config = dict(
    activation='gelu',
    bias='all',
    tie_embeddings=True,
    lr_head=0.00766,
    decay_shape='sqrt',
    steps=7654,
)
MLP neurons of a small language model. Each row is named by its layer, matrix (up: input weights) and neuron, and shows model dimensions 16-111. Each number is 50 + 12 x the weight over its row's rms, rounded and kept within 0 to 99.
After each neuron's rows, "fires in" lists the words (lower case) most often at its 100 highest values on Wikipedia text that the model never trained on.

L6.up27:47 44 51 57 29 36 59 75 51 65 71 29 67 35 56 56 53 43 37 59 51 71 40 65 40 34 59 51 70 33 46 26 56 62 38 39 53 33 54 55 26 65 39 46 57 49 43 45 42 46 48 54 65 53 58 49 55 67 28 54 42 61 48 37 56 62 42 38 48 59 30 45 49 34 52 47 30 29 47 55 46 57 59 43 31 45 47 54 36 51 51 48 70 73 32 51
fires in: "career", "constituency", "life", "title", "pos", "early"

L3.up311:40 51 49 57 56 66 30 56 41 46 74 60 68 65 49 50 66 45 47 52 77 62 53 46 30 41 44 35 58 57 36 37 33 38 49 49 43 45 65 54 70 35 42 51 57 22 48 50 47 57 48 57 27 69 74 67 54 60 50 43 53 52 65 20 25 39 42 48 56 43 36 48 48 58 35 62 46 48 45 34 69 55 63 61 57 27 36 41 33 38 57 39 72 58 80 72
fires in: "by", "where", "league", "of", "which", "due"

L3.up155:54 49 35 63 68 54 46 57 58 24 42 70 53 52 67 46 70 52 66 41 43 64 54 46 72 57 37 62 28 58 41 54 43 60 52 47 43 40 37 43 44 54 49 64 33 61 69 38 49 56 39 40 46 53 47 52 61 61 62 46 50 31 57 51 54 51 41 18 53 56 27 40 60 48 34 34 21 57 58 59 26 55 42 77 70 69 44 40 45 53 51 58 50 64 54 59
fires in: "there", "when", "women", "them", "while"

L3.up67:37 52 20 52 47 47 33 59 46 45 21 49 47 58 52 61 51 41 45 59 68 51 55 52 54 50 67 50 55 43 69 45 64 55 57 55 55 52 55 50 66 50 43 71 52 44 62 50 67 56 27 34 44 43 54 36 34 62 46 73 40 68 47 39 44 42 57 65 65 52 38 60 68 46 48 53 41 52 51 34 64 41 58 47 67 54 47 56 49 51 29 60 34 59 45 41
fires in: "until", "among", "both", "total", "several", "within"

L8.up497:32 41 50 55 72 50 36 41 24 27 20 54 46 49 41 54 43 59 47 33 34 48 37 52 68 38 45 57 41 44 43 48 71 24 34 61 76 49 58 37 57 52 45 56 37 67 52 38 49 65 43 33 40 47 61 53 58 54 68 56 38 49 47 51 41 37 55 57 58 26 44 56 49 52 50 56 42 84 47 52 39 38 69 20 54 45 47 57 54 54 58 69 68 47 37 56
fires in: "that", "however", "how", "what", "if", "because"

L6.up222:43 52 45 62 47 65 33 53 60 43 28 65 56 48 44 46 57 31 36 47 42 71 64 42 58 41 35 45 54 39 69 65 38 58 46 42 72 20 64 33 67 71 36 79 34 72 46 55 26 36 63 41 44 39 56 54 54 45 41 54 50 77 62 48 62 35 36 30 64 47 56 57 55 63 62 46 62 34 59 55 51 51 51 64 41 58 42 53 41 59 29 74 42 59 37 52
fires in: "and", "both", "several", "other", "only", "nearly"

L7.up402:51 34 44 66 47 30 63 81 40 45 68 48 41 50 50 47 41 42 48 45 45 59 37 54 49 47 75 31 56 37 31 57 58 12 78 42 53 56 53 61 51 34 38 32 44 45 51 45 69 53 51 61 48 57 54 47 48 44 41 26 38 28 32 29 41 59 59 79 49 49 50 53 27 40 48 51 29 38 77 34 47 37 47 46 48 24 63 53 55 22 52 45 46 55 58 45
fires in: "votes", "vocals", "football", "footballer", "general"

L2.up232:38 65 58 52 73 43 39 48 46 43 31 33 46 60 27 46 51 74 58 57 54 41 35 76 55 38 37 54 48 47 66 32 56 72 45 29 62 44 58 41 69 51 36 50 36 43 52 48 72 48 58 59 55 48 62 45 52 38 52 56 38 54 63 79 49 50 59 39 38 56 56 44 64 66 29 49 31 59 72 57 28 56 67 73 66 38 40 71 50 50 50 33 47 46 43 51
fires in: "while", "after", "when", "before", "since", "meanwhile"

L2.up128:60 66 54 57 52 42 54 40 49 59 48 67 36 78 53 38 51 45 54 43 78 51 44 45 52 44 46 70 52 40 66 43 28 67 22 45 48 65 25 56 44 45 48 41 43 70 37 45 37 61 51 57 65 59 37 43 50 47 60 66 66 60 43 31 57 42 24 41 29 54 68 63 68 42 54 62 46 42 66 62 45 55 35 47 51 47 40 46 66 34 69 69 44 32 30 77
fires in: "western", "lake", "line", "last", "general"

L10.up442:46 62 56 69 53 55 53 64 45 34 51 51 56 59 42 25 56 64 58 29 56 56 49 46 47 53 57 40 60 30 50 41 36 42 58 67 64 26 76 41 73 39 58 67 34 60 55 43 38 60 63 41 46 53 67 59 45 56 69 42 39 52 46 42 41 52 56 65 53 42 66 28 76 54 45 34 45 53 41 42 55 56 59 35 62 49 41 32 34 48 43 66 37 57 38 47
fires in: "with", "about", "where", "which"

L3.up459:68 65 52 54 37 52 64 32 51 56 50 55 33 56 52 76 21 53 43 27 42 58 47 63 36 43 43 41 60 70 48 49 51 55 42 65 49 52 33 69 57 40 47 51 34 72 37 22 34 64 58 47 40 35 34 25 64 71 55 46 62 42 43 68 43 39 69 56 36 45 56 56 54 43 42 43 50 68 56 32 44 40 54 54 69 33 53 44 38 57 39 26 52 52 57 64
fires in: "the", "its", "what", "this", "her", "his"

L3.up114:42 68 30 34 51 69 40 74 58 29 37 70 44 35 34 38 37 48 27 55 68 28 74 60 58 64 41 41 59 40 43 67 47 52 61 55 39 61 39 34 71 51 60 50 46 52 44 40 60 52 48 50 65 34 44 69 39 45 62 64 51 68 49 54 35 57 52 50 44 49 49 45 42 61 45 46 25 51 70 32 39 56 53 29 26 50 35 35 36 65 55 53 36 39 47 38
fires in: "would", "won", "went", "trial", "tobago"

L6.up107:66 81 34 66 44 53 34 36 56 39 49 78 44 63 57 45 41 53 51 62 52 51 61 40 56 56 25 32 57 27 28 59 50 60 42 58 50 52 65 58 54 65 73 37 65 65 41 34 43 35 58 43 46 71 70 57 45 53 42 36 35 43 61 39 56 55 60 58 54 54 52 38 56 48 69 64 30 43 41 61 70 38 83 51 58 58 57 63 31 52 43 42 42 52 31 41
fires in: "more", "and", "these", "two", "most"

L3.up230:37 57 51 50 58 50 34 63 74 38 45 48 56 56 39 21 44 55 56 27 37 43 70 58 50 49 78 61 43 53 37 26 56 40 47 67 52 48 57 65 47 72 44 70 47 49 59 42 57 63 33 35 55 49 32 43 64 58 73 35 52 40 49 33 48 58 54 51 59 43 43 71 52 49 36 73 53 65 66 34 61 62 49 65 62 49 48 48 39 42 44 49 69 19 54 53
fires in: "top", "what", "total", "got", "held", "short"

L8.up473:57 53 53 81 52 65 36 75 43 38 57 55 26 61 42 50 55 52 67 51 53 71 38 70 49 44 45 38 44 49 61 57 44 40 47 51 41 63 62 33 62 55 35 48 33 55 55 41 58 68 63 28 34 51 65 39 35 31 61 57 61 57 56 48 55 57 46 53 45 42 38 46 61 52 31 47 37 52 49 38 58 59 41 47 25 52 60 32 38 48 58 74 64 55 47 49
fires in: "and"

L3.up444:40 47 49 49 72 51 50 60 28 47 52 58 49 55 63 50 46 48 39 49 39 57 45 64 62 49 64 40 48 71 68 51 25 53 64 69 60 54 51 43 64 71 40 50 31 25 62 43 26 43 50 41 62 43 67 49 41 65 70 57 65 68 48 60 63 49 73 50 35 64 44 42 59 67 39 32 42 50 44 50 36 38 43 48 56 21 47 37 36 46 74 56 40 44 50 62
fires in: "and", "an", "illinois", "was", "is", "may"

L2.up214:59 34 54 70 51 61 33 62 56 46 30 62 71 70 44 38 42 51 68 45 55 59 43 68 57 38 65 60 56 40 28 56 64 54 44 41 51 40 43 35 70 53 58 41 24 64 60 58 41 53 43 44 47 46 65 64 52 63 53 60 50 51 48 65 49 46 54 75 32 48 53 70 71 54 43 58 37 51 41 28 32 43 45 69 61 68 49 45 71 39 40 52 47 23 35 60
fires in: "his"

L8.up364:45 64 40 45 54 64 46 67 23 60 65 60 43 23 56 34 40 46 48 50 71 43 70 54 54 50 63 45 30 42 36 71 43 44 37 65 62 56 64 49 71 33 51 25 52 47 58 57 28 61 45 46 60 57 50 53 47 68 46 37 30 44 23 43 59 54 32 49 61 67 41 54 57 68 32 46 62 44 66 37 59 47 56 46 38 34 55 55 46 69 70 56 52 65 62 47
fires in: "was", "would", "island"

L2.up190:63 38 64 35 37 50 52 41 44 39 51 59 22 53 23 37 52 38 49 54 41 42 51 66 63 50 48 40 70 49 27 53 62 58 36 46 46 50 58 52 56 40 45 51 55 51 22 35 49 41 43 52 46 43 80 56 40 65 41 50 51 58 49 31 31 36 56 65 54 40 43 31 55 46 51 55 34 42 37 57 66 67 56 53 60 54 51 75 42 40 65 63 57 54 69 63
fires in: "of", "association", "house", "department", "language"

L3.up272:36 41 45 55 52 65 45 52 40 68 49 40 36 50 65 53 60 48 54 46 74 68 53 57 42 43 51 52 34 50 49 41 62 41 26 35 49 47 68 61 51 47 63 79 68 43 54 35 59 50 55 51 37 57 50 59 45 66 54 40 51 36 22 48 53 53 37 66 27 53 48 68 58 51 58 51 47 36 62 43 58 59 49 54 55 50 47 61 51 74 23 49 44 56 55 63
fires in: "was", "were", "became", "had", "also"

L8.up506:39 25 56 44 42 45 39 41 23 72 34 40 46 38 46 33 28 49 72 33 70 60 46 48 53 38 62 56 56 54 64 70 61 69 57 41 51 36 56 52 54 44 41 47 48 34 61 39 40 56 44 41 62 56 56 42 49 44 71 54 62 70 47 57 41 43 55 44 41 51 58 64 27 58 58 61 44 25 47 54 62 54 53 50 57 26 52 42 50 63 34 50 44 38 60 53
fires in: "the", "many", "was", "they", "twenty", "multiple"

L10.up4:59 42 83 50 52 47 49 55 68 52 32 59 49 39 36 33 50 61 67 46 38 47 37 36 27 52 71 44 51 64 51 53 62 33 80 42 49 51 47 53 50 42 46 51 66 55 57 35 66 52 39 38 45 40 53 46 37 32 49 63 66 43 50 39 39 58 60 80 32 59 48 60 57 37 58 41 52 49 59 55 60 77 36 45 43 41 56 30 39 71 26 43 42 50 42 55
fires in: "the", "party", "they", "3"

L7.up276:51 63 38 67 33 41 39 62 56 57 54 56 58 58 41 56 51 42 60 89 12 72 57 59 26 59 54 37 56 54 50 55 47 59 64 47 57 23 54 62 51 56 41 62 47 59 61 35 47 43 45 38 52 42 47 47 36 44 38 48 41 46 31 65 46 40 51 60 41 57 76 52 51 52 64 48 52 37 39 67 54 53 54 50 65 42 63 58 54 56 66 47 69 40 41 52
fires in: "most", "democratic", "some", "no", "more", "several"

L3.up83:47 56 61 42 41 44 65 21 49 40 48 47 47 50 33 58 68 41 38 47 52 41 43 39 64 40 73 59 42 45 63 59 37 63 43 56 39 59 47 35 49 63 43 61 37 33 50 56 44 52 24 44 27 65 31 57 63 57 63 41 46 42 73 64 38 66 57 60 52 46 60 50 59 63 42 44 34 71 60 31 42 28 37 54 76 42 48 64 51 59 68 29 41 80 46 61
fires in: "between", "until", "when", "for", "after"

L2.up230:65 58 53 46 66 40 68 64 43 35 63 44 34 43 65 39 51 56 62 60 56 43 60 42 38 68 57 45 39 41 53 25 35 60 48 59 43 69 41 35 56 68 48 49 38 56 52 34 59 61 59 39 49 43 64 37 49 30 54 19 30 53 42 49 61 70 40 45 57 55 55 48 61 64 47 56 27 30 54 52 69 50 81 35 75 38 58 33 30 40 67 40 40 42 42 50
fires in: "would", "not", "include", "included"

L10.up69:42 50 43 74 50 34 43 63 48 54 67 54 60 45 45 57 68 48 77 62 50 60 40 58 32 62 28 69 59 49 36 49 48 50 41 33 26 47 45 51 62 44 36 58 38 54 61 78 40 42 40 72 72 72 66 48 43 39 75 48 33 56 65 63 44 52 42 73 36 42 51 40 35 39 43 41 71 60 31 30 44 57 41 44 51 40 67 24 52 48 67 39 44 50 47 49
fires in: "of", "to", "club", "and", "career"

L3.up48:49 40 51 52 52 54 40 40 47 55 46 43 58 77 56 55 47 51 70 46 67 66 71 63 53 50 54 35 66 69 36 34 72 56 42 46 32 52 57 47 52 59 65 74 61 62 53 43 41 37 42 30 49 33 46 50 31 50 64 49 50 37 43 53 49 59 39 65 35 48 58 53 61 40 43 50 58 68 60 40 53 55 33 66 52 63 63 66 54 41 39 26 39 33 57 59
fires in: "his", "her"

L6.up302:28 65 52 77 42 51 56 48 54 28 40 43 64 80 46 55 51 37 45 38 55 59 40 72 60 54 49 48 56 61 49 59 47 48 67 43 59 50 54 41 47 64 32 47 48 38 48 54 40 60 52 48 39 38 34 72 51 51 35 30 71 42 47 71 55 58 61 20 49 55 50 53 52 48 28 51 47 56 36 61 41 77 53 38 45 66 53 56 41 45 57 50 46 68 40 51
fires in: "to", "at", "separate", "total"